{"num_hidden_layers": 13, "vocab_size": 1024, "norm": "layernorm", "norm_eps": 1e-05, "attn_scale": 0.125, "init_std_o": 0.00655, "init_std_up": 0.0334, "init_out_by_depth": true, "beta1": 0.95, "warmup_steps": 364, "schedule": "cos", "max_seq_len": 256, "doc_mask": false, "train_tokens": 144600000, "dataset": "wikipedia_en"}
MLP neurons of a small language model. Each row is named by its layer, matrix (up: input weights) and neuron, and shows model dimensions 0-127. Each number is 128 + 24 x the weight over its row's rms, rounded and kept within 0 to 255. Numbers have three digits each.
After each neuron's rows, "fires on" lists the tokens most often at its 100 highest values on Wikipedia text that the model never trained on.

L4.up282:119162115125136108217130126133107087124165149109172133135149170078112117161114111099189138157118155105152120128112127139087116109114141132108119125144107165142132120080106108124150090097109100135141111111116115146122114149104126176117104141163124141133093157155127099130149156116100088107141111117087160145123175162127087119137115109129135106125138136096121147123134108113178131174125
fires on: "g", "e", "u", "v", "end", "i"

L3.up885:109177144169157103172114138075125093115160123108134093109167128155102095144119161054142181168110157154130172106102135114099129140154145155127152135134135125138133104113148115106093077107112096138165118112132138152134093160203154130083119154096134123148085134127120106120139152132122118158144088111068145150129148161107109101171149121116136151154116137157116106145124131138123105118115
fires on: "s", "ar", "ess", "r", "im", "it"

L9.up306:116123099123114117143125114131132124120126115119090112139151140156154159150106123106105135140140137152076170134139124130110124105138097131100106137128108106108154143097126164127119161098106114155171172098139095158097124206128173129097081123167124092122135097070122151139144102145132125167145175123131139153140117166121059096128106147074135091118141123130168159166146155110111134134128
fires on: "b", "p", "l", "w"

L9.up791:152104133135129086132115101120100120099140095139111114115150127118162147146138090142134163138094099136138126124133150160121159096144111153167110135128116112111100131135138137149148140100126144110141127156190112132094118131130137102130146120127105114137142146108110173141130061075122097102097130106061118106186124125113127168139116105148151145152099141124103123094158124108072112126099
fires on: "y", "e", " a", "ly", "an", "en"

L3.up213:160138082180149140138109135098118133117135114110110132132131151120082102124146133122145126133124178136164118061177110159144085113117122156096092129143143107097112132099122137131076130121137125119163146113108133143122144132113099084101116146110121081126122109130149094094120159115121167150114132087142157160148108140122122132130174138097118147164152141162101157150116159157114119143152
fires on: "le", "\n", "ol", "re", "l"

L4.up327:125203140162128131169124152122132106109154176132153110110147101096116111195159094098134177117163137122121140087112157149078106150123121156114169111111135127109110103106129144150131120123096111165125106135151113120160118179179109148127108150140111078178149098084163140102121098157126135125114100137139135098153136164101131110103141122106135116107128141121118103165137165145133056156114
fires on: "v", "im", "or", "ar", "as", "ig"

L5.up435:110161108136116149155137144102146118090118199129149112114153159112135092155150062117155123118125109110113161136122154142116129143126118140138133126101137095122096089125175114151141150143117070103152133132141130096148148154103124162118072145115125155144153131125185135149082137144110107129138077151118099126143105121141160112132159127112175137120133168114078137122117157127127047127119
fires on: " an", "or", "ig", "n", "on"

L9.up565:145106116142132114156153145131116116136130184136121153111152128152148118082150080163111117148101162128175123117163133155115139083137136153130084108122142133118109095116128162146161139117155133094138110144163097135104151138097156154086122159116137131127131145131177096157113130127130123120134122104141115131177105116110124136107121103151165156117162163064130155093139077145108105111125
fires on: "or", "an", " he", "o", "k"

L10.up697:097187117155159127153137156129166113116136131081113097155151121129118141168150111121111124094182109127086131163116101130137115115137119120128150128098147158112144111097133157130113111118095116155162151104110131123139152161137152127112105164168151101161139103091137130090131122125121131162135132138152130078123103168116138096154128129115147115182113115107102118144173131135105076136087
fires on: "as", "t", "it", "ar", "av", "is"

L5.up523:133154122117167070132128100118114114124141173107159128106145117096119121119086088120136119157139163103141161082127193143144110164157151128132129149120108117154111108072184125117087133126133108122133188137108118157094142138174153109148126145158105119125083101080118143122142092093122148144124141102120121130128150129130113142112143143156142099103092151126136133129117102103064128135117
fires on: " al", " Al", "l"

L3.up279:108159135174121156099116158115137154068150130092123114117163108169089105117139124072132190132108147154142121133115125130125092117156138125153109138117148145167141102142179122110094115114122099150115138129144134137163123159163148085101138133151140131187110126069150136090075153101132152123142112143099135115112087124133123132161165112134125127138143107113100086128149116151095100075127
fires on: "ort", "us", "it", "ot", "r", "ut"

L9.up27:114125124173146129124121124124104097131146159110162087089141135124131090177098156167164144119108146164133150118145115109121156085114100174120151148132128118116170142110114165138109125117158108145118096139130113097160112134126163108101148122118080104087123161121148112106127114070150116162097111101120127112169169098164080131120151103146149157117165180136128113105160134148162127136079
fires on: "l", "r", "er", "an", "il", "u"

L10.up34:136130083126123123146151115104124126089166169127147154126118157074130141154134141133163131103110108110152107124131135115107137098138108123130154110086133105110150131084141143165146113117116121167146108176152127124150124164073126094118117128176148093134110089130176153118118177102118130134126089118154111133145114139177124091110116148120151106117121102135078142180189151131120110134140
fires on: "im", "t", "p", "an", "ic", " on"

L4.up251:106155140141132084181135138080167089136164174108124070115208165140108058152125136122176145176121173117168138087173103145107145132135138193141112142150146073141151131095130126142159111127118106146138106127125133116120128153150117139090121123105117095114102130103124128094112158115124070149164079127105128119153148171153113134135124086115141119129121179112120126149115132139169150105156
fires on: "or", "el", "im", "ion", "ed", "m"

L9.up357:132144112149162131144143145107150132095190123092181170105110123144080127164142121122173119132106152118165107123157103137124115144112119109100128138112140127152126141065156165158140133117154068142147119122114115137118148154108141137094066121158109105178119105116159135091133134097141166142118161129065135132126138134161080104125133136130122108138082105134066139140150126113090132138144
fires on: "p", "t", " A", " J", "b", " S"

L4.up139:117169149181118099133098136133091119134178105125108080113152125132136145192131125086137131110127144149136156099111119132093108114142157113151136156103157163128083103095120154122082117107103096149112111147117086127136118165154171132111082129176100073142140125091110084112107117143154157128119142111144109132142142142091154105140138133134104146138161133133144133149158121101123147106123
fires on: "n", "ed", "j", "b", "s", "m"

L9.up38:111175101193095111117114155078118122110127118115139142103142153085119102138131138135133113139122205136148153120135151149117096134181134157140123136155104118158161090121130112107050134115159100121153124096121137134110142103156131118124152155142117085148106120128143156074079090123136134125129113100146113161120105138153119098081148115122139134136109179158140118132093129172096114131121
fires on: "el", " al", " Al", "il", "r", "l"

L4.up890:130161120134146128156138116127139142096117161129142114117121118110143133132098109120109132163108112128123120116163113151100153132134194146138106133131124150102136131104171117136106083123132074105127120138120082161097126160197141107109098117143083117113107141075152145107140059123112126158092106112103140105163084145109145128091129147140135101143121119142142084164129119122135089142144
fires on: "\"", ".", ")", "\n"

L3.up817:106119158186124144117122102132114113076094147114102144110121080107105118124095113134115153121121130161119144091112134136111116106125143110104125128093171152175121108127143105090090089122141125137166116094128143157133111095144181080119137164145113137125097124090147165089042122121155124132148145120128150126137140104149134106079207140119116114154112152145108136091152097146126109097119
fires on: " of", "t", "ut", "ir", "al", "r"

L4.up248:097200116142132118148135104115082164100130144088162135132149136133129083122137124126133134118126111116140124126126167105092117127125113117161126177134158136135148072101166128173089127124132108140155119067153115150127125140150153128123114142153138139150136145074146123129124079127117116131153121112125139134132086144117138130103133115127189115111130107162080130133152103088141110134163
fires on: "t", "is", "C", "A", "as", "ort"

L10.up891:143143140131143107148156110102112166139111183098145133092139169147129123099124143089160145146117129132124135099131167140136111165185119119149091140140075147139149115113183137168106143115168121152170144141079116139110087150161143114137126143092114117106100115146090129112120124057116153131136134115126146139132147118110139169145133116151116075139125153156112121122110138102124110149092
fires on: " al", " Al", "l", "ou"

L8.up892:111127101117151170118123121105105147109113147118131132114128161128121128112074139149129116156123164153138151125139154147155067185150150171160090143134133118119128139109142134134121154119195141114164135121150120128117091188147152121160125092127143105123121076119106127124124076083142112142114136096138121127162159103096065163134115114159155130113115174127135115136126079112118120137131
fires on: " Al", "ul", "ir", "ou", "l"

L10.up233:122179109164153068132158114081140073123115109152088143161159165124076142141122123066150135163135153140133157153129090142131145084132107152109118143135097108134147109168125136159138132121118141139133195096173120115083124127169128143123129165117116078144127139083127107121092134144125128147133136086147142143134126130113080133120112153084141113115126112154120162118139155083092132123124
fires on: "p", "b", " P", "m", " h", " m"

L10.up569:156110114175166110123112105117092135126125138113108140130139108129179119103134089148106113160107142162159146127162138195123142124108146161140115120175135120138105110154107140161122114124146107125134111147139094121135133125109145085153102173175149131125142119111137134118100073079122158140093112126119082104163112135118137129120141130146146110140154158096122137107124134124101137124097
fires on: " he", "ly", "an", "y", "er", "ec"

L8.up243:127152105127131093130160090131098099127143168119145139107125152124151123145086117137170153133163162073128154088111165116129104148139146128136149128115128133154097106086167135122090132120143121103137147109100119143106119139197149135141150156144120126131098116128094118099133147078084192127157137134132121102151131145141139177135132145174123111126088152122122116107139095092089113135111
fires on: " al", " Al"

L10.up770:126164110138158123141137131091134116130179122144115132069169118120145131175093161133136120144125127134128146096130112145115122134109126099149154140138147085136145111116105136138163109116117110168139117161101131099171094169143156165102132138164119067091079145135103072078124116119125116150142123116149112122113139174111118147117074138141149131141158137118163153119133126137135108093138
fires on: "m", "b", "n", "em", "il", "and"

L3.up422:121122105125145067126112117137081149110106110098125140111142120140152150120120141086124122098134135128115148126153119124130138113090133148122161125165148121152121121137121142173131138124106149176100147126145104127106076166088168118109103160154104117097122144099129157098109105171131108146155164103141089090132124148113091125145101087093175075143149161137146146127147149150104116143087
fires on: "w", "b", "c", " B", "d", "p"

L5.up508:126136137154176150168081120082147139126165124101128111105133121155097063140118110077175119102125147124123121093160111127110088124171140136097113178134176116133149108120114109095118106121139111157190142090084164157154088133137097096129107168175121125188118112121135108048095137108116151134128084138113099125151125137157116106127163115122108146172158137117086107160121154123124130118148
fires on: "ol", "it", "il", "us", "at"

L5.up671:118147148171148160154159150131111127091138178112145136096141112124131097174125086119133114091086134110101108107140152132130156116114095137124145142119157123149127086111157140132118129107103112158186123145087133100127115136111146117143104153148148110120097119135149123076090135130111141117152150142104101139142105120191129095078171140114136069156142122145087159180160124158107094163090
fires on: "os", "/", "-", "al", " on", "ic"

L5.up667:142150114138121112150125085118099105138168135088108125132187142146132091124130125097169140177094185132161186149114099169107121127136114144145102111132160102143130094122118171129134132107102073124119149144117103108133116165173147148065118141151123104130121155118130139116160136101116140148162115135137080126133126141162110138106118142123162114137139169150097154117148138155114106110130
fires on: "m", "v", "em", "g", "ed", "ge"

L9.up662:153170140093154165136121110150147149109105133103139100150143119143120137151108063165146098104116120100135109105111119151124143118120126121085126095132148125139150109142180113177101140119140119130156117109109105162113153123132105085115088121155145136122100113107137122116100123118091119123116082123127153134150106129134119160098131121125159111143137152142074138126132138153117076123168
fires on: "t", "ac", "it", "et", "ot", "ort"

L5.up776:157194150139131167143108099122125148117112172098157107121085116135104113129154111136126128114148145122138132084133110185110143094091151117135158163156137172125124086096142154157122117131097120113154086107140136154157157135135143136109114129136135154142093122089140116057128137111106107137128091138081112133158083159119127121090133108122153129109133124106095126107144118110116074130151
fires on: "as", "ac", "t", "ment", "ers"

L3.up565:101182149122157149120115145119083126137186175125166143118141138094107104154113123118172154127149098154105125141141162132074082081165139110151164159135122154141168125136156120171111128128141124143127114154116117174123104182216125130122098097142127096176109114055147105141085106121130156114093133125122127089124120145120108124097160086134138129117135115124103086120130096132131108169129
fires on: "d", " at", "or", "ed", "ar"

L10.up735:160201138105110130137082114116135128107142149131104119114146120084136129159066127119085162106106158167118142105172124145134136137126128143113098120127116136141114123116130121170093154140130118126115141121159081147111107161123167094106101156137107091117147129092143153108127101116117178153089144107120155146137092157151104151104142117139114087166124135127110148161146109125136109136118
fires on: " s", ")", ".", ",", " was"

L5.up525:099119134118142123171131102125114113139142144146103111135192183112126119139145157115126119156105093129160178113119131104126120138144159107089116121096095105133128077126130132113159116113134136168137120108116110128133137125147129165146122163138124121144127122161127108110111139121072105146125111120116138159135194138108119132079152060155109090128176146068140122108124134120143095109071
fires on: "end", "ct", "n", "st", "v"

L8.up286:143138081184158103143099158087116102115131133120148092110149152104126115127127142104137122152096176158204139092123106116127133109159131170093143137141151102096129099138100154108115129121120114147107126096164103140118100145148128078090122135123111118106120131126120141095101129106102126169156122094137125154172134152152093097130128122124112145169131157163135126121140144163159116146101
fires on: "l", "ol", "m", "er", "ed", "il"

L3.up765:139162106139138146156119116122139137091134145100158100112108098137163109145119123100151126103124134119084140111146151156091121139137160107106140146134146132145120116100155116140134082114096144147137117100151136143148157105178123150140129146121101109146098090117117108054097140113107181138134111121100079108157125162111144128070180146153136091154116122117125176126139076108087099098094
fires on: "le", "ar", "ac", "as", " of", "ver"

L3.up143:155170104126126126142114072118148167106138138102164136118113124122148116110153151154133146146104145103144142123114105180105112128092145142123107111138146123116118097121101165122148128102115107099127123164166072144125135120119136091070116166130109141118125150102118118158112145113132144145127163097106103107179121162144134133135152130144160093139184132097128147142125118140118113117098
fires on: "e", "le", "ly", "er", "he", "so"